Part of a small language model's weights.
Size: 13 layers, width 768, 12 heads of 64, MLP 1536 GeGLU, vocabulary 16380, 89.3M parameters.
Architecture: rotary positions, no biases in attention or MLP, tied embeddings, capped logits.
MLP neurons of a small language model. Each row is named by its layer, matrix (gate and up: input weights; down: output weights) and neuron, and shows model dimensions 96-223. Each number is 200 + 40 x the weight over its row's rms, rounded and kept within 0 to 999. A neuron's up and down rows have the sign that makes its largest values positive.
Before each neuron's rows, "fires on" lists the tokens most often at its 100 highest values on Wikipedia text that the model never trained on; "raises" lists the tokens whose logits its output raises most directly, leaving later layers aside. A number after a token or word is its count.

fires on: "f" 29, "F" 21, "_{" 8, "eb" 6, "umb" 5
raises: "oot", "roy", "rost", "urg", "ly"
L9.gate1067,139,189,214,230,224,200,177,199,153,202,210,159,231,138,246,162,178,227,157,232,231,222,250,168,285,166,204,189,265,195,315,255,166,227,166,151,169,249,197,214,271,252,183,240,256,132,209,209,199,186,149,171,208,194,240,168,185,197,283,233,187,199,218,179,284,189,224,214,147,130,188,187,197,155,250,196,212,172,150,166,222,242,214,165,261,160,183,215,211,214,208,187,238,182,204,250,226,223,187,219,204,218,154,95,201,173,277,190,159,204,161,153,234,266,167,140,143,190,195,191,201,225,200,260,221,270,165,151
L9.up1067,217,187,288,176,205,200,209,186,157,213,209,178,129,191,217,253,201,147,221,211,222,211,222,235,251,143,179,218,198,166,231,268,228,143,126,222,164,201,231,225,163,240,177,206,223,226,259,176,178,161,138,230,255,162,241,172,234,217,238,227,230,153,99,258,209,214,190,195,225,152,227,241,243,303,274,146,245,209,181,227,181,170,214,141,246,219,171,214,168,187,217,170,200,224,210,268,337,183,203,193,221,163,168,170,159,251,256,244,166,171,174,211,236,191,141,162,139,200,166,251,214,232,253,216,191,201,185,151
L9.down1067,112,204,165,260,262,207,170,195,184,178,248,197,157,231,246,222,222,198,171,146,231,232,218,210,191,151,271,165,285,247,276,289,276,255,116,229,188,168,173,198,205,262,111,264,203,187,172,249,207,126,166,166,218,223,173,215,179,193,232,236,175,227,119,146,232,268,254,209,103,165,169,170,187,263,215,199,118,212,183,156,140,192,235,124,228,280,177,218,188,246,128,219,130,199,202,179,280,183,206,114,223,136,200,197,183,169,228,199,155,149,222,189,224,247,178,161,164,186,227,215,206,234,176,185,184,232,211,150

fires on: " " 78
raises: "yn", "ency", "ell", "umb", "ene"
L10.gate292,229,246,163,235,142,251,208,184,192,140,209,132,286,170,128,176,190,157,200,165,328,160,178,191,244,114,164,217,227,166,140,196,206,159,221,172,192,158,169,228,175,177,156,204,136,198,276,227,242,189,181,236,243,213,193,208,241,220,165,177,118,190,193,153,174,165,245,248,186,148,225,234,235,177,256,217,252,204,160,257,149,179,271,185,210,209,266,138,256,213,128,209,262,197,159,108,188,185,199,210,278,183,185,79,199,199,182,244,193,159,247,203,206,148,210,204,220,164,201,242,219,228,229,216,188,153,187,175
L10.up292,195,199,242,138,141,212,235,188,302,147,165,273,293,217,148,191,209,164,141,163,171,193,195,296,168,155,231,161,206,182,186,161,177,178,214,222,145,232,157,202,194,143,178,173,156,221,327,210,185,203,218,231,204,182,116,213,230,213,151,148,235,154,98,212,214,217,224,172,155,182,201,203,271,185,273,223,215,202,234,210,147,136,206,236,197,184,268,217,266,227,168,229,189,200,163,245,246,228,203,202,195,256,181,220,166,237,203,176,214,258,283,194,190,222,156,275,279,171,137,263,215,203,212,195,155,210,225,134
L10.down292,205,160,219,148,224,243,197,158,190,226,218,240,185,227,211,149,196,175,224,166,194,229,172,181,209,177,188,241,170,256,245,233,221,264,193,187,239,150,192,161,184,137,216,189,179,219,200,250,216,275,227,230,211,222,163,225,154,227,142,186,155,159,202,177,204,181,217,242,164,263,191,200,184,184,190,233,203,138,154,217,181,217,173,216,255,237,210,217,276,188,207,118,183,117,135,146,171,200,253,184,226,218,191,204,220,205,183,169,136,245,193,195,237,231,155,233,194,150,156,205,83,217,208,197,176,256,252,188

fires on: " the" 24, " early" 14, "Early" 8, " his" 5, " for" 5
raises: " years", " past", " centuries", " late", " early"
L7.gate242,207,179,218,198,200,208,162,125,217,196,224,170,162,184,237,204,230,234,207,217,122,112,222,214,174,204,183,242,120,282,227,214,184,180,194,221,196,186,299,193,194,183,192,159,164,211,187,204,173,195,173,200,173,114,225,284,202,152,230,171,210,266,157,203,219,161,187,201,181,272,136,149,147,202,167,169,194,210,195,207,240,203,199,181,266,232,162,154,217,214,237,166,133,204,203,194,192,195,184,192,165,254,186,198,239,231,199,167,203,263,223,201,205,208,123,113,176,222,188,249,266,235,251,184,320,185,219,178
L7.up242,230,129,180,134,219,195,289,199,119,231,220,175,245,220,259,226,217,196,232,194,241,210,213,209,157,314,179,218,187,216,185,270,151,236,206,207,123,193,198,219,231,162,197,232,173,284,201,199,227,177,157,196,120,164,234,178,236,187,240,138,248,106,162,231,166,155,233,131,183,241,207,170,147,174,217,250,213,195,176,154,250,175,206,232,175,215,235,225,76,224,238,207,175,140,232,198,270,240,199,216,178,201,127,196,194,210,190,281,107,193,227,186,131,217,208,196,137,122,162,236,169,246,237,184,234,190,177,178
L7.down242,155,178,263,153,192,222,176,203,219,146,217,182,133,192,246,168,97,252,199,110,167,224,216,228,181,195,112,210,87,232,211,261,196,141,219,270,197,162,254,185,173,196,174,159,292,268,170,189,232,203,230,158,167,192,128,160,240,198,188,159,187,241,177,164,242,228,210,174,258,244,185,164,230,195,252,145,64,151,177,226,241,169,160,216,206,187,140,194,270,230,216,187,191,166,228,191,285,133,171,226,143,206,258,303,207,115,250,220,175,172,118,185,208,122,227,162,256,151,183,198,262,232,230,222,204,210,279,204

fires on: " " 96
raises: " |", "0", " |\n", "5", "1"
L9.gate380,277,247,235,212,219,230,262,174,213,262,165,210,225,253,139,253,244,187,242,235,126,169,176,187,284,241,151,174,214,211,258,195,257,256,194,220,178,185,222,166,178,123,201,219,274,150,187,215,203,177,266,173,193,234,224,197,221,164,183,183,189,206,219,238,206,135,219,141,145,192,177,283,185,206,121,266,211,178,245,165,251,204,159,242,224,199,261,245,154,180,217,247,253,196,219,182,207,207,229,240,177,162,199,203,169,232,180,143,190,247,197,210,119,186,133,167,213,170,232,135,223,250,230,200,223,178,213,185
L9.up380,213,214,218,249,91,114,188,210,213,268,223,192,200,170,229,301,187,161,185,181,193,161,201,178,178,133,169,148,197,180,288,216,270,249,180,143,245,209,272,212,206,236,204,161,213,121,162,145,199,176,207,288,121,213,168,255,209,200,231,153,240,150,209,114,162,190,211,187,170,228,211,224,168,163,126,200,208,172,240,178,216,188,191,232,237,260,224,229,226,133,229,203,221,212,198,233,222,218,131,226,142,198,241,229,165,150,172,166,239,151,232,177,229,160,193,231,227,161,201,151,238,198,255,223,154,153,159,232
L9.down380,228,151,217,156,155,213,257,210,191,195,194,214,197,229,308,188,232,188,197,187,263,173,227,217,208,215,201,148,177,173,233,269,60,191,269,261,179,172,194,174,272,186,159,134,160,215,206,148,169,166,254,245,168,235,138,175,151,288,214,115,199,212,211,74,242,198,188,182,119,199,190,209,153,181,179,173,195,218,195,214,259,247,153,217,216,180,190,187,180,222,202,185,248,204,221,205,218,184,185,137,196,250,215,191,103,224,226,147,136,163,275,159,198,236,204,100,190,289,259,137,270,187,180,209,174,189,220,153

fires on: " " 92
raises: "39", "9", "18", "4", "19"
L10.gate453,195,194,215,261,198,150,271,175,188,235,225,157,229,236,194,95,240,159,247,208,127,249,223,108,227,194,238,198,274,166,233,223,247,227,104,160,145,308,131,220,220,110,119,215,211,175,245,199,199,180,242,168,190,213,174,185,188,254,142,199,205,184,201,186,232,221,236,150,218,167,205,262,169,159,239,211,185,187,251,213,131,181,160,209,216,181,207,144,186,164,178,226,301,194,180,207,202,178,276,279,186,297,157,206,188,170,163,175,229,222,236,230,223,244,239,309,110,153,214,281,250,228,200,221,179,158,128,164
L10.up453,181,193,220,258,209,158,203,129,229,177,226,192,185,184,225,210,175,155,165,207,129,183,258,219,225,129,208,222,208,165,224,184,176,223,198,252,194,260,195,193,204,140,218,194,223,204,193,228,194,180,127,219,99,260,169,174,254,229,230,141,212,189,182,141,140,185,208,160,196,163,195,297,159,209,244,263,201,188,215,259,109,189,226,138,206,216,201,196,255,157,227,170,186,241,206,224,247,193,185,235,176,185,115,229,228,217,253,246,252,196,231,211,295,232,220,173,174,200,227,287,284,183,230,255,157,209,182,140
L10.down453,209,218,161,201,170,276,218,185,236,189,223,219,189,191,216,178,172,327,194,177,152,207,148,116,201,255,277,206,171,161,239,239,164,161,211,203,199,193,218,126,213,220,191,209,189,184,183,201,221,265,142,271,281,223,192,206,216,182,122,192,211,213,259,175,153,206,226,205,131,234,203,275,195,200,137,174,232,211,189,244,248,184,222,154,182,226,174,200,173,125,214,218,202,296,205,170,232,162,193,250,337,210,265,203,250,248,174,138,249,220,270,206,207,204,182,205,181,154,247,166,205,237,271,197,233,190,180,196

fires on: "r" 27, " Dr" 15, " Cr" 9, "dr" 5
raises: "agon", "aceae", "agh", "ives", "use"
L7.gate1496,232,232,238,166,233,179,172,286,270,248,231,273,221,192,198,132,169,213,215,207,227,164,152,132,227,209,184,201,229,179,160,202,138,143,170,148,281,224,202,165,219,143,183,184,129,176,146,154,239,161,198,182,177,135,211,204,234,189,277,304,131,186,186,174,239,197,194,216,223,234,196,213,208,175,203,240,211,178,209,141,201,219,165,243,297,200,223,243,175,207,253,153,239,107,218,126,172,200,152,235,178,146,237,180,129,188,165,150,215,256,167,224,165,193,248,171,214,114,195,205,212,238,240,175,157,171,100,239
L7.up1496,111,158,147,206,218,174,156,211,164,138,224,190,178,158,197,180,202,164,200,165,212,180,222,155,177,166,238,250,132,226,212,169,204,196,164,113,210,187,237,167,95,279,125,195,162,193,193,172,192,208,229,206,186,76,181,176,220,183,229,191,194,159,176,224,244,150,163,166,223,146,132,203,136,237,251,200,224,143,254,156,225,205,164,246,240,182,221,191,178,153,154,221,258,171,153,140,275,251,186,213,134,182,170,166,239,210,231,261,220,210,231,215,215,114,198,210,306,198,202,183,224,177,215,210,222,202,227,131
L7.down1496,194,195,178,218,236,162,153,244,188,195,202,172,135,184,185,173,209,112,190,188,257,147,227,146,168,214,233,233,206,235,184,191,194,150,133,110,276,229,187,237,191,254,205,249,170,165,238,185,213,182,115,223,193,270,227,142,194,240,219,243,201,179,250,137,175,264,200,224,184,140,172,163,151,226,272,229,223,115,241,180,238,229,244,193,289,213,176,216,171,228,208,185,269,201,253,168,159,147,153,165,208,239,158,182,212,200,112,218,174,197,168,206,246,146,174,165,217,212,202,210,237,162,204,231,222,160,317,169

fires on: " the" 46, " and" 12, "'s" 11, " second" 6, "," 4
raises: " least", " longest", " largest", "-l", " cost"
L10.gate1479,221,196,207,197,63,214,173,223,215,136,247,206,180,209,131,221,228,228,231,227,190,203,111,194,247,241,206,187,234,191,192,132,214,225,214,131,233,212,247,235,185,170,195,226,209,174,161,164,239,210,222,262,169,130,237,238,191,252,223,217,174,160,263,207,189,137,167,286,205,207,234,225,181,239,115,223,174,239,181,223,177,224,237,114,106,264,289,194,200,202,265,160,263,198,189,255,195,237,190,173,210,227,151,225,188,149,194,187,245,202,225,207,172,183,214,169,258,232,204,306,176,145,200,246,227,152,141,235
L10.up1479,185,168,202,176,173,119,128,182,165,164,209,247,209,176,144,194,193,205,198,232,242,220,246,219,216,174,97,166,272,200,152,222,154,184,213,117,204,180,219,240,153,164,168,196,164,291,121,261,245,174,187,223,149,150,196,194,284,215,230,205,268,189,177,223,227,141,178,157,138,224,283,206,332,193,145,192,177,220,235,211,126,188,159,211,176,242,139,235,199,294,255,172,180,213,229,181,289,196,186,198,163,197,190,228,235,213,175,146,249,217,228,204,223,185,173,185,166,208,184,253,185,157,148,187,210,199,211,194
L10.down1479,209,184,208,229,133,207,260,146,167,146,266,181,148,205,202,171,204,261,211,161,212,258,203,104,176,205,233,220,207,178,265,150,211,203,201,186,178,192,236,156,164,154,269,190,187,138,154,137,269,238,141,236,179,233,167,195,211,225,177,211,183,198,185,171,180,124,190,228,213,152,207,176,197,229,196,213,202,214,223,182,241,182,176,137,158,208,175,207,130,112,199,205,240,268,152,209,216,227,247,146,230,183,183,276,181,143,206,225,237,267,160,168,219,223,245,214,268,236,215,188,240,227,114,262,92,238,179,190

fires on: " " 51, " $" 13, " £" 9, " up" 8
raises: "1", "2", "3", "II", "4"
L10.gate1306,182,188,221,147,159,172,194,204,203,226,220,173,203,165,158,181,246,125,171,162,159,222,196,223,205,131,182,159,185,204,192,259,239,176,166,172,212,208,126,222,173,147,122,205,160,209,176,193,206,254,172,133,207,193,161,142,254,192,135,223,167,223,140,236,180,236,158,232,209,180,136,223,262,163,253,212,216,231,214,269,175,158,205,155,215,173,271,175,199,201,185,206,165,212,155,159,173,222,211,212,186,211,190,167,155,235,115,180,199,212,264,215,197,260,192,252,228,208,114,173,214,200,257,211,131,235,251,188
L10.up1306,165,253,210,157,186,177,226,151,203,186,199,236,253,195,162,229,169,230,144,249,192,209,211,172,126,161,187,188,222,163,182,272,225,241,169,158,197,219,160,245,288,190,259,187,207,214,187,287,194,183,184,104,170,150,252,103,223,211,187,171,173,175,204,246,236,245,209,278,188,221,197,165,181,218,199,170,252,187,262,227,204,246,184,192,184,226,245,272,187,168,205,147,212,224,131,207,128,214,146,231,173,252,157,207,168,198,207,177,223,130,228,204,205,228,187,230,195,168,156,272,163,215,237,164,200,163,199,165
L10.down1306,211,218,255,217,225,183,234,177,209,233,164,194,230,189,209,183,176,114,178,161,129,191,177,195,237,194,165,192,288,153,198,212,234,248,158,166,202,220,165,180,201,130,203,269,188,249,235,175,200,235,169,190,213,209,205,258,217,249,196,254,186,164,204,185,215,204,186,212,199,166,181,271,186,181,207,230,142,163,241,164,192,184,158,133,162,242,197,114,105,249,271,223,167,200,167,159,175,219,290,271,228,175,180,232,230,182,173,83,261,163,221,194,171,196,281,176,219,255,254,214,234,171,216,245,199,190,207,179

fires on: " " 80, " +" 9, ";" 9
raises: "33", "34", "35", "32", "31"
L10.gate893,266,309,144,231,126,249,187,178,174,190,278,196,202,170,275,166,179,197,205,171,151,255,234,220,203,186,224,192,240,211,189,210,225,246,238,174,226,195,271,144,166,212,122,185,215,215,230,210,196,243,193,200,169,234,236,175,149,236,226,95,237,175,167,172,170,200,250,195,215,229,279,212,186,220,203,176,204,246,142,148,238,225,194,237,257,167,227,113,240,220,226,224,274,152,253,187,189,199,143,157,242,263,206,207,198,206,251,124,238,248,183,193,218,193,210,188,162,241,219,162,221,168,238,248,163,211,317,140
L10.up893,244,225,220,208,230,207,104,186,130,249,155,119,199,188,163,236,228,236,166,147,215,199,176,144,231,177,196,222,211,212,219,180,190,215,231,209,230,214,159,199,89,178,167,206,184,187,189,237,247,207,190,206,146,199,241,139,160,234,226,97,180,221,179,156,180,228,270,160,201,188,174,273,224,227,211,220,212,229,252,205,171,258,218,118,284,123,172,146,172,218,169,183,191,253,290,248,206,214,193,292,247,137,251,178,244,185,125,191,169,168,160,209,175,144,159,198,146,252,193,180,171,255,207,230,173,226,239,174
L10.down893,149,206,200,205,179,129,211,193,270,212,198,192,213,114,262,139,244,185,145,201,181,155,200,228,213,195,254,240,174,126,312,202,136,193,139,255,210,149,229,110,226,170,221,160,203,170,157,247,222,153,244,197,208,286,163,232,179,198,149,156,211,192,185,151,265,238,265,143,119,278,226,215,193,131,167,210,179,191,227,218,203,202,187,189,186,189,154,197,148,142,191,184,192,189,204,186,240,172,275,143,218,215,142,157,246,183,227,179,163,221,172,216,216,214,226,205,171,225,228,199,216,182,126,135,253,191,151,180

fires on: " Ar" 18, "Ar" 8, "ar" 8, " ar" 7, " Er" 7, "\\" 7
raises: "ct", "ds", "mit", "min", "nal"
L10.gate576,138,236,244,243,177,217,244,248,222,247,213,154,257,262,209,146,214,138,187,291,186,170,133,132,243,219,151,206,216,104,203,159,236,237,208,182,303,205,178,150,181,200,269,174,198,242,189,198,243,219,229,228,242,173,179,176,194,192,163,222,143,164,174,198,215,202,201,173,232,233,203,159,177,199,211,156,230,163,202,195,132,191,212,193,219,135,185,153,231,188,246,241,224,140,236,169,164,193,172,151,207,170,215,188,169,164,208,177,227,221,267,222,247,188,141,208,217,212,234,145,179,158,197,146,202,232,258,228
L10.up576,189,228,247,157,174,205,210,187,176,204,238,139,155,248,224,255,197,186,225,194,176,239,196,151,160,152,256,206,185,194,201,100,196,136,163,266,180,223,158,252,190,177,206,226,237,131,234,205,264,76,183,305,225,158,183,224,154,250,243,222,252,213,142,192,224,126,237,262,227,138,123,239,220,103,285,98,187,158,248,253,154,220,160,178,208,187,179,266,211,140,207,235,227,139,210,255,237,246,181,198,204,249,197,149,236,212,186,121,234,242,191,242,188,150,223,168,180,221,188,198,188,209,213,237,136,120,224,178
L10.down576,126,198,210,168,201,157,218,171,174,118,225,161,239,161,226,137,177,183,219,206,201,233,142,233,191,246,247,224,152,182,238,183,163,258,165,194,294,194,127,171,174,233,283,266,215,210,214,208,186,183,220,291,156,234,213,218,168,181,182,189,139,188,174,167,157,217,193,197,204,170,178,266,114,232,177,205,175,189,165,167,168,302,214,216,200,184,158,152,179,288,225,216,253,215,179,262,193,200,201,222,255,168,213,216,215,221,244,162,272,243,175,187,239,188,202,200,211,206,199,167,253,168,201,219,236,221,218,270

fires on: ";" 74, ":" 25
raises: " |", " |\n", " —;", " Won", " he"
L2.gate658,204,159,207,163,170,219,208,177,227,167,188,224,196,207,87,278,232,184,206,170,230,189,167,221,229,193,260,224,209,229,191,205,210,235,216,238,144,159,96,253,220,205,230,267,236,148,197,239,240,139,248,227,117,217,147,283,215,236,207,183,197,199,251,202,199,254,239,318,165,188,216,220,249,258,209,226,173,209,167,168,173,250,187,231,195,279,218,144,147,188,194,161,219,154,159,234,172,248,199,186,208,236,124,217,231,134,148,237,192,212,197,186,174,149,266,179,240,184,194,122,199,212,161,231,182,187,257,232
L2.up658,183,144,297,183,114,213,205,222,139,197,205,188,153,163,188,243,199,180,193,193,200,210,182,141,228,247,236,259,202,171,136,206,208,218,179,242,247,214,176,176,245,216,192,205,164,189,215,221,215,195,225,216,146,227,214,279,177,183,193,116,199,231,171,177,191,222,249,231,226,174,228,178,260,278,192,149,216,238,205,181,209,222,202,247,183,183,226,181,124,158,182,203,217,135,104,175,149,188,207,177,165,206,121,218,224,168,166,284,150,212,166,207,174,147,234,234,227,177,272,263,162,153,261,258,189,192,242,207
L2.down658,263,214,210,243,140,177,170,241,195,175,271,254,239,141,149,293,188,236,206,152,230,151,215,208,189,189,236,218,174,133,251,201,198,185,229,122,145,286,219,226,204,148,246,164,174,220,222,206,143,176,207,185,201,157,213,209,213,213,184,170,168,193,142,172,137,216,216,191,214,143,207,114,166,194,151,272,236,205,157,186,236,209,167,256,264,140,289,133,221,199,215,273,201,200,211,165,220,124,206,164,173,128,253,147,196,252,156,133,221,180,141,212,217,207,224,148,233,262,206,139,217,256,153,182,171,173,146,205

fires on: ":" 39, "°" 24, " " 21, "′" 12
raises: "46", "47", "20", "24", "49"
L9.gate860,201,160,219,177,156,201,194,164,253,215,245,197,200,189,224,167,190,173,170,184,201,170,160,190,220,247,236,162,206,266,176,172,163,173,218,217,180,204,209,154,192,184,139,248,287,147,207,211,182,188,173,216,277,196,240,199,220,192,227,186,205,197,150,186,222,209,247,219,198,226,214,208,245,213,223,177,239,176,158,243,198,273,154,246,173,170,296,219,200,170,198,330,208,163,213,144,160,207,171,60,259,254,184,200,250,128,237,198,160,228,183,230,192,179,148,234,231,145,188,193,154,260,150,294,241,223,330,202
L9.up860,217,216,254,199,184,220,132,160,207,215,182,177,188,188,174,169,97,195,241,224,225,192,186,238,212,229,283,188,128,191,177,230,257,229,262,151,230,176,178,180,179,222,270,238,201,158,192,192,223,202,220,151,224,222,232,189,220,274,162,87,215,218,199,261,182,172,231,245,209,204,242,180,187,177,134,176,79,237,189,196,270,224,240,237,154,224,210,188,233,122,258,189,209,199,124,215,151,145,232,251,265,160,204,235,116,172,250,254,192,232,177,181,186,141,198,232,197,146,240,173,211,146,174,268,142,268,208,158
L9.down860,221,272,192,160,165,178,205,208,205,152,186,217,191,235,204,207,162,236,207,231,214,210,174,178,232,125,204,166,154,234,206,220,168,233,241,118,275,147,135,137,209,153,163,180,112,199,201,259,216,215,176,179,181,205,194,234,209,269,215,197,149,162,254,196,179,150,179,234,220,275,228,272,223,148,172,201,219,186,194,242,191,241,204,261,259,217,207,276,235,159,258,166,235,189,230,179,201,244,210,239,266,229,158,215,182,223,177,213,271,262,232,202,175,202,166,194,159,217,233,200,229,254,152,223,178,201,182,193

fires on: " " 81, " +" 7, "–" 5, " (" 4
raises: "40", "15", "20", "13", "19"
L9.gate1083,250,243,182,243,193,225,214,196,192,206,170,154,251,278,157,161,195,232,169,239,210,122,196,195,171,159,187,243,193,172,226,184,210,200,198,209,255,270,177,211,275,111,188,163,228,175,269,183,168,162,167,198,178,196,163,236,192,180,183,125,289,155,191,173,194,190,241,176,134,242,149,241,181,212,228,212,137,191,240,206,199,209,167,138,235,201,201,235,186,121,235,137,222,246,222,165,238,187,281,280,169,223,195,165,204,172,260,162,275,179,217,177,346,266,125,240,91,228,208,256,219,171,243,234,165,184,205,182
L9.up1083,221,281,190,265,218,207,176,200,254,187,136,173,201,212,136,194,211,225,207,188,155,115,203,197,157,134,205,249,158,197,218,257,176,216,225,166,254,216,158,176,206,233,199,118,213,242,228,143,143,201,137,269,157,233,243,254,227,236,234,148,291,199,182,185,189,132,220,170,162,192,124,280,183,253,241,250,158,233,235,226,177,234,182,178,221,237,277,152,220,197,236,221,244,210,212,188,240,176,312,247,197,272,153,200,173,153,277,181,220,200,281,225,224,208,206,200,151,229,263,302,114,161,178,198,194,180,198,162
L9.down1083,205,198,208,242,190,183,192,144,232,154,186,191,145,260,211,228,193,155,221,140,135,157,203,104,290,208,196,220,193,181,285,219,240,225,123,182,197,157,201,233,147,242,221,180,186,128,180,200,144,202,230,195,242,236,205,226,195,242,170,123,229,181,220,195,130,205,245,169,158,271,113,279,166,162,135,185,192,143,248,275,188,182,137,146,196,246,242,250,92,241,261,201,195,233,228,174,207,171,185,215,216,137,213,213,255,209,205,166,135,214,220,188,217,181,202,283,252,185,171,216,186,181,290,224,238,290,182,153

fires on: " |" 28, ":" 12, "from" 11, " the" 7, " To" 6, ");" 6
raises: " →", " vs", " at", " @", " New"
L9.gate382,235,219,204,201,262,144,171,180,154,244,178,228,185,257,177,173,259,269,203,70,228,235,197,195,267,198,147,249,265,127,166,180,243,205,210,171,178,174,212,101,95,168,219,230,195,207,199,193,246,219,207,227,146,130,140,184,165,160,167,251,116,209,167,207,138,221,154,252,251,222,148,156,132,214,237,213,120,180,240,202,234,241,194,240,168,202,184,180,240,233,254,224,178,201,119,173,214,225,225,197,170,210,216,258,206,180,244,218,172,192,156,163,190,219,197,213,188,188,183,184,203,196,146,234,178,149,207,163
L9.up382,186,190,102,172,201,182,150,193,242,146,240,244,227,147,198,241,204,305,190,215,230,242,176,126,304,210,156,246,205,167,209,315,198,212,165,146,240,252,216,131,185,226,197,196,212,173,101,202,245,231,173,191,247,159,219,134,253,134,164,215,212,133,179,177,240,231,220,180,192,195,222,124,194,241,190,208,165,251,320,229,266,165,206,227,214,244,188,159,126,136,203,226,190,221,178,245,184,196,187,206,241,215,205,175,207,212,194,139,158,146,184,215,227,202,240,211,184,227,212,155,223,220,222,128,166,213,126,193
L9.down382,241,307,228,165,275,225,237,230,243,175,173,206,261,208,151,234,163,197,191,139,229,211,201,80,249,231,188,201,241,204,201,244,226,196,158,191,191,124,180,93,154,142,208,240,187,175,184,211,176,146,228,164,138,164,181,162,237,213,221,173,193,145,249,220,134,172,215,253,178,164,146,191,164,199,210,166,155,203,247,155,190,187,155,206,249,248,103,239,250,182,239,198,166,181,133,260,162,221,260,218,158,173,138,199,147,198,167,183,138,227,216,170,200,184,288,210,302,132,231,210,156,169,225,229,157,216,175,240

fires on: "," 40, " and" 23, " the" 14, " |" 7, " The" 4
raises: " because", " if", " when", " following", " who"
L9.gate577,215,188,188,257,173,170,146,178,143,155,213,180,168,179,197,290,193,219,143,180,256,180,261,207,192,168,155,151,192,161,213,196,202,243,210,209,135,130,162,310,232,180,214,264,232,154,192,219,161,179,252,214,192,192,210,164,308,184,193,281,133,187,219,231,212,171,189,260,180,137,191,152,217,243,139,206,229,127,166,148,182,132,112,223,161,175,94,196,219,176,239,200,255,204,315,191,136,155,211,236,184,245,242,222,203,222,148,164,287,235,217,149,256,147,266,150,221,159,204,149,213,208,207,132,158,218,208,170
L9.up577,296,176,248,286,140,237,182,174,157,166,221,224,210,158,210,281,206,266,123,211,207,155,190,192,234,194,167,170,184,233,173,178,194,253,195,221,128,124,189,255,176,136,275,206,193,182,246,220,150,184,249,214,168,175,215,156,179,169,205,253,140,181,253,232,131,220,178,210,234,209,202,188,237,180,153,203,252,182,169,229,205,163,143,212,207,182,187,167,243,194,227,208,213,236,190,177,185,192,254,222,217,193,235,263,180,262,125,157,254,173,186,189,217,160,284,207,260,222,187,195,278,158,182,183,204,139,195,153
L9.down577,222,159,184,195,207,222,197,189,234,201,180,255,235,203,121,237,199,155,167,177,216,237,191,180,171,186,170,213,239,182,210,201,212,219,218,149,131,164,179,166,158,225,202,225,220,287,272,180,213,202,192,208,179,230,194,296,227,128,181,185,257,235,175,224,187,179,168,223,184,208,215,141,215,266,215,184,186,248,262,130,186,251,188,208,226,186,71,131,199,246,101,144,235,188,146,214,197,198,140,201,208,177,125,204,232,224,201,183,214,210,140,174,220,195,163,235,192,203,284,219,168,196,201,202,195,210,178,192

fires on: " sp" 20, " Cat" 14, " Sp" 12, "sp" 6, " Esp" 5
raises: "ars", "ar", "ind", "here", "lin"
L2.gate726,206,103,99,213,183,267,232,181,188,216,214,200,243,120,227,217,231,119,200,245,190,183,190,159,193,240,207,232,224,237,200,204,177,121,203,175,173,219,203,160,237,250,161,232,242,202,212,184,186,217,186,142,269,185,135,153,184,220,206,160,229,204,245,189,91,185,226,184,230,205,281,168,226,214,240,184,186,257,140,124,202,190,156,172,90,244,292,182,150,224,198,140,237,231,138,190,164,205,229,215,184,248,166,147,230,181,225,205,181,162,190,320,191,186,161,178,208,173,260,233,157,175,138,233,255,255,247,201
L2.up726,218,130,110,209,186,251,234,154,199,162,207,229,246,100,200,207,292,120,191,250,194,161,194,144,177,193,203,222,212,252,206,180,153,165,248,191,200,197,185,142,231,242,189,265,208,155,209,166,139,235,226,177,262,228,141,140,209,228,139,194,213,183,225,187,83,147,182,220,246,200,261,148,217,234,239,181,198,249,146,157,250,180,208,196,111,241,206,235,134,213,191,152,266,276,139,203,186,195,255,200,199,239,167,157,239,205,225,220,163,189,201,245,174,209,149,177,239,206,281,228,160,168,137,234,275,238,246,202
L2.down726,197,204,141,279,154,201,251,147,259,195,241,144,174,165,233,206,194,172,178,183,240,156,194,137,190,191,211,252,176,225,204,231,234,158,218,233,207,195,241,189,144,217,204,242,200,165,191,211,168,217,170,141,143,161,222,198,229,270,130,187,164,251,200,191,136,161,218,197,241,187,211,138,210,166,260,215,125,228,175,222,214,258,207,239,146,275,233,294,172,190,113,164,203,280,238,224,199,179,215,255,209,233,192,179,256,185,206,179,237,169,189,214,176,264,138,188,150,252,168,178,284,203,206,221,227,275,268,152